config = dict(
    num_hidden_layers=11,
    num_attention_heads=7,
    vocab_size=8192,
    norm_eps=1e-06,
    rope_theta=22400.0,
    rope_fraction=1.0,
    tie_word_embeddings=False,
    lr_head=0.00425,
    decay_shape='pow',
    final_lr_fraction=0.0,
    batch_tokens=[32768, 65536, 131072],
    doc_mask=True,
    max_steps=5091,
)
MLP neurons of a small language model. Each row is named by its layer, matrix (gate and up: input weights) and neuron, and shows model dimensions 240-303. Each number is 50 + 12 x the weight over its row's rms, rounded and kept within 0 to 99. A neuron's up and down rows have the sign that makes its largest values positive.
After each neuron's rows, "fires in" lists the words (lower case) most often at its 100 highest values on Wikipedia text that the model never trained on.

L6.gate182:38 53 53 26 60 38 57 61 59 61 39 36 49 48 45 39 47 61 67 37 44 66 37 61 50 49 52 23 56 33 64 36 44 47 44 64 62 63 48 34 71 66 43 53 46 47 47 59 38 56 40 44 56 27 62 48 44 61 48 42 37 58 46 47
L6.up182:72 46 42 47 63 57 55 61 40 45 48 39 37 41 72 43 43 65 47 33 51 42 46 43 59 60 54 53 51 40 53 42 54 55 57 68 59 35 48 60 51 74 58 30 76 58 43 37 41 43 52 58 30 42 62 53 30 50 39 47 44 63 79 67
fires in: "the", "of", "in", "to"

L6.gate1032:60 43 47 48 47 59 69 58 40 52 42 45 62 60 74 33 57 70 39 69 46 47 49 61 42 50 71 51 39 45 89 44 29 64 42 64 45 44 58 46 49 66 38 39 45 36 35 59 51 51 41 49 55 66 36 40 59 51 47 54 42 34 57 62
L6.up1032:56 41 23 61 33 57 58 45 28 39 53 67 45 53 49 44 24 39 35 57 47 32 49 56 50 58 44 56 36 65 64 31 51 48 69 51 48 57 60 37 50 39 51 36 42 45 29 67 43 66 30 50 29 56 40 40 40 58 28 42 52 62 38 55
fires in: "the", "my"

L6.gate371:36 47 55 66 54 47 73 53 52 54 61 50 28 59 49 36 59 42 60 50 48 27 54 47 60 40 60 60 30 59 52 51 23 40 59 58 44 65 61 64 53 55 48 61 50 43 35 39 56 63 71 68 74 42 38 53 30 62 41 50 59 38 30 16
L6.up371:67 43 33 75 54 42 32 51 40 40 37 40 44 68 50 31 47 34 40 41 49 51 63 27 51 64 51 64 73 70 55 37 44 31 67 37 52 66 64 61 61 69 66 32 51 50 27 46 54 63 63 46 33 48 42 57 60 44 57 58 59 59 35 46
fires in: "was", "is", "it", "been", "had"

L2.gate725:29 62 50 46 39 70 59 39 61 45 63 41 62 43 52 54 47 42 30 50 55 37 29 48 62 50 62 21 46 46 41 57 59 39 63 41 50 38 54 52 41 56 68 46 40 26 45 44 62 47 66 50 41 45 87 41 59 49 51 41 64 49 49 48
L2.up725:18 45 50 55 47 54 48 58 63 52 56 66 69 27 57 49 53 51 34 60 50 33 39 50 55 48 60 46 51 61 26 29 68 40 52 51 37 61 32 45 47 55 68 50 53 39 41 45 37 56 36 52 48 21 46 33 78 57 50 42 51 57 36 45
fires in: "to", "could", "will", "not", "would"

L2.gate1016:25 59 57 48 44 50 63 41 80 61 38 69 60 55 56 65 61 56 55 45 40 53 72 49 45 43 57 41 30 43 48 56 40 62 36 36 47 54 49 35 46 53 50 67 51 46 57 65 25 33 53 54 74 44 74 26 38 60 43 57 56 28 49 62
L2.up1016:47 54 20 40 54 46 55 73 71 43 74 72 60 52 19 41 38 47 64 51 51 63 40 56 29 29 45 40 35 72 43 56 47 64 47 37 38 28 44 42 57 47 38 40 58 46 64 44 44 49 37 56 51 42 60 81 62 52 61 79 60 33 42 48
fires in: "but", "however", "although", "while", "though", "british"

L5.gate509:48 60 55 42 25 39 56 60 43 24 52 39 50 62 33 34 34 66 33 58 60 50 47 65 49 59 66 57 27 28 70 50 62 56 66 56 51 78 53 41 46 73 58 44 55 60 36 61 47 69 45 51 38 40 34 45 50 38 37 51 47 48 52 48
L5.up509:61 61 56 42 51 45 57 58 53 63 57 37 46 74 53 42 42 43 37 35 66 41 62 66 50 66 54 43 39 46 53 42 50 53 48 60 75 71 46 60 45 39 47 57 36 54 54 55 65 69 48 46 30 35 74 31 53 32 50 49 45 48 42 46
fires in: "the"

L6.gate1101:56 37 54 42 45 47 47 53 54 42 59 36 52 22 48 55 32 44 44 41 77 55 69 34 67 45 23 58 53 76 83 36 40 44 63 56 69 30 66 63 75 55 53 53 25 25 28 36 81 59 45 43 56 53 46 43 39 47 43 57 46 41 41 57
L6.up1101:55 62 43 44 45 36 43 41 21 36 53 56 35 46 52 55 55 59 37 46 40 50 44 45 41 61 52 45 40 43 43 43 37 45 40 41 36 38 63 60 32 45 52 47 61 22 50 47 55 58 57 54 56 54 59 54 70 26 63 51 35 51 82 55
fires in: "the", "his", "he", "a", "that", "she"

L6.gate889:36 47 60 61 67 48 37 50 50 53 35 31 55 33 38 64 52 79 41 45 60 43 53 49 44 57 54 58 45 44 71 71 40 58 38 55 41 32 45 36 86 65 38 50 41 28 56 50 39 54 31 65 32 42 56 29 37 62 43 57 47 48 52 54
L6.up889:43 59 61 58 62 61 50 39 55 60 54 76 47 66 67 42 24 57 62 35 57 63 45 59 49 48 47 44 53 76 50 38 72 49 48 22 36 74 43 41 57 69 37 56 49 58 44 58 55 51 55 62 53 45 38 59 39 61 55 54 40 65 69 46
fires in: "the", "a", "s", "of"

L2.gate879:54 45 50 40 29 65 25 42 34 44 41 65 49 50 54 50 42 55 61 38 45 40 40 50 61 62 61 48 54 39 52 51 43 47 43 59 80 61 54 25 53 44 54 56 64 49 40 60 62 51 56 34 73 59 38 63 61 46 54 24 43 35 55 50
L2.up879:35 45 36 41 51 49 61 54 49 48 56 26 48 51 81 35 67 58 52 36 40 60 39 51 38 48 58 45 57 48 44 44 49 43 75 71 59 43 38 24 54 58 45 33 36 46 41 53 46 39 60 63 32 50 46 48 29 45 37 59 47 60 42 85
fires in: "the", "during", "after", "to", "due"

L5.gate1140:55 35 48 71 40 34 70 75 64 39 50 44 62 40 34 51 73 49 41 59 38 53 29 49 34 34 55 58 37 39 52 55 39 68 21 57 58 71 44 41 54 46 63 40 67 29 65 63 54 54 63 45 66 62 39 50 60 66 62 58 93 48 50 49
L5.up1140:52 52 51 70 25 58 79 52 41 36 56 60 72 71 57 35 51 51 61 42 46 52 44 39 47 42 32 59 65 62 68 54 48 45 57 60 32 56 57 52 53 38 36 42 45 62 40 66 27 72 45 66 55 38 37 60 45 46 42 56 77 54 25 53
fires in: "then", "that", "was", "also", "been"

L6.gate206:40 69 67 48 42 32 51 62 63 17 56 55 43 63 65 53 68 29 58 40 39 35 58 35 24 60 29 54 49 42 36 51 57 44 44 49 60 65 38 51 62 63 57 52 60 34 37 54 41 58 47 48 57 51 43 59 56 63 69 57 37 57 55 38
L6.up206:33 59 54 49 61 46 62 44 52 39 54 59 60 54 38 58 41 47 47 66 47 59 58 33 41 63 23 58 46 40 52 40 55 27 65 34 57 55 45 52 40 55 45 51 45 45 26 68 30 57 68 50 71 59 44 58 55 65 51 41 54 46 46 21
fires in: "not", "cannot", "be", "to", "was", "been"

L4.gate523:47 59 46 60 32 32 36 60 64 37 39 18 69 42 52 42 51 71 50 65 54 49 74 47 63 27 55 29 65 53 63 30 46 67 57 64 59 55 62 39 41 37 55 42 31 41 43 61 37 54 49 52 34 45 41 74 51 47 45 58 70 33 51 60
L4.up523:58 52 52 53 56 39 57 57 45 47 54 38 44 56 79 58 45 31 51 52 61 74 67 45 50 48 71 54 45 52 44 41 52 60 47 46 59 57 47 71 58 43 37 55 47 51 40 49 67 37 44 52 42 49 60 47 32 30 36 62 52 47 24 53
fires in: "after", "before", "until", "fall", "since", "summer"

L4.gate713:61 35 55 68 53 41 53 51 78 71 40 56 49 44 49 47 42 67 42 49 78 55 55 51 70 22 63 32 45 35 26 58 35 38 53 35 56 46 29 50 53 68 58 74 81 52 55 46 52 30 44 40 72 45 52 32 57 35 65 52 49 46 44 60
L4.up713:60 78 61 61 52 52 43 55 60 45 66 64 51 63 60 38 54 56 45 69 50 57 31 41 48 35 47 28 43 36 27 53 40 54 28 68 51 71 62 67 50 41 58 59 73 57 61 46 41 32 49 58 78 61 31 23 60 49 34 57 37 42 46 70
fires in: "to", "would", "could", "ian", "buy"

L4.gate41:52 63 41 67 28 55 50 46 58 44 70 49 62 49 46 62 65 43 73 38 65 42 38 57 56 40 58 36 36 45 44 54 61 49 21 41 41 44 59 41 45 46 44 47 73 55 41 53 49 56 67 58 70 68 47 39 63 47 27 49 61 41 51 72
L4.up41:42 46 35 63 31 52 56 64 62 59 73 56 50 41 38 49 69 78 54 43 42 60 40 45 54 53 53 60 38 42 48 69 31 60 39 54 43 37 39 34 44 56 58 57 61 38 43 45 46 43 80 52 60 54 42 40 73 48 37 50 68 46 54 57
fires in: "will", "would", "to", "may", "could", "can"

L6.gate538:57 50 53 31 59 54 41 33 63 27 64 34 31 31 45 76 78 65 49 40 68 50 42 51 47 53 56 44 57 50 51 34 56 53 50 51 68 51 71 61 34 62 49 42 78 32 77 31 62 51 64 78 57 43 47 58 57 37 61 54 46 19 36 72
L6.up538:41 40 42 70 40 45 65 49 81 60 61 57 56 40 39 42 48 59 57 49 59 44 61 39 52 42 64 51 51 46 33 35 69 51 62 63 60 65 36 70 73 40 56 68 35 38 34 62 58 53 43 50 55 43 54 44 42 28 59 33 64 49 45 56
fires in: "after", "before", "at", "when", "over"

L2.gate603:59 62 54 71 59 50 52 45 60 65 66 49 50 56 38 55 55 38 58 47 51 80 47 40 61 47 63 62 62 43 48 67 49 55 43 37 44 47 63 53 76 64 62 52 58 39 49 58 31 44 34 54 59 46 58 43 36 54 52 40 65 41 73 48
L2.up603:55 49 29 49 64 48 68 37 67 56 39 52 65 54 51 73 62 47 50 48 67 46 50 45 59 41 57 47 61 58 40 26 21 73 47 44 42 63 63 53 77 59 62 45 56 59 41 56 49 39 55 51 51 51 66 47 40 35 65 53 41 39 62 59
fires in: "but", "however", "decision", "because"

L4.gate363:53 65 65 43 48 62 44 53 34 28 62 70 53 54 52 58 72 58 42 31 48 54 49 43 32 66 27 61 57 53 58 40 56 28 65 91 47 54 69 60 58 50 55 41 40 53 64 49 52 63 32 33 47 38 44 64 65 51 62 57 71 54 49 36
L4.up363:50 60 42 42 51 57 65 51 48 46 45 50 42 59 41 61 51 56 24 54 32 35 45 19 61 43 94 43 67 32 70 29 39 39 72 51 61 54 61 72 31 31 41 51 52 35 49 43 43 59 57 39 36 53 73 41 37 33 53 33 71 55 51 49
fires in: "no", "none", "not", "cannot", "to"

L5.gate813:60 39 39 39 53 71 18 47 54 60 64 32 36 59 42 56 32 49 46 45 54 52 48 70 64 66 57 43 45 43 42 50 60 63 38 56 44 32 79 55 67 45 37 66 66 47 40 49 45 59 30 80 56 36 41 54 64 50 61 40 43 47 56 44
L5.up813:54 42 54 36 36 66 44 49 37 52 58 19 59 71 53 46 55 65 39 53 37 58 17 57 40 56 53 56 43 11 54 62 38 46 60 49 60 60 54 56 36 23 42 47 42 34 44 57 29 59 55 38 69 68 37 45 63 46 51 38 62 56 43 49
fires in: "the", "appeals"

L6.gate347:53 43 56 29 37 73 50 54 63 39 38 68 45 54 73 45 53 37 50 44 61 50 60 51 31 55 41 45 54 60 47 42 70 54 48 59 58 51 35 61 43 49 55 39 46 60 36 78 37 69 50 41 31 41 32 21 46 56 54 59 28 40 38 50
L6.up347:43 45 43 59 60 55 46 47 49 48 30 67 41 45 48 57 51 62 53 62 54 47 54 83 60 21 36 49 59 37 57 47 54 63 49 71 49 61 50 78 19 50 43 40 44 60 26 58 47 55 55 59 43 30 71 43 38 67 59 30 38 54 68 43
fires in: "of", "to", "from"

L4.gate109:61 56 44 30 56 52 30 34 47 51 56 31 47 46 60 46 33 52 43 56 54 36 51 50 24 61 47 49 09 47 60 34 40 57 39 56 43 66 56 42 63 18 50 39 59 48 40 70 54 75 50 43 49 61 54 59 55 57 61 39 28 52 39 40
L4.up109:55 41 43 53 32 47 60 35 58 37 52 49 45 51 37 38 54 52 45 68 31 26 65 60 32 52 46 44 44 46 37 47 38 52 62 60 55 40 73 67 50 32 60 38 63 46 55 58 51 41 78 46 42 48 55 48 51 34 58 42 32 44 36 60
fires in: "the", "at"

L4.gate967:70 26 36 52 36 62 52 65 71 59 30 43 55 64 68 53 48 38 47 51 55 41 51 58 54 53 29 52 56 58 41 47 39 54 42 62 51 37 69 39 36 54 33 46 59 32 51 54 34 42 57 46 56 63 57 39 55 46 27 45 56 53 39 42
L4.up967:41 30 47 54 40 61 54 55 66 76 40 69 45 50 42 57 67 44 29 42 51 26 47 66 35 61 58 60 51 46 54 59 35 69 56 39 52 37 62 45 56 44 31 45 56 51 44 57 34 41 68 48 48 53 60 29 49 59 46 45 59 72 46 37
fires in: "to", "immediately", "soon", "helped", "ultimately", "shortly"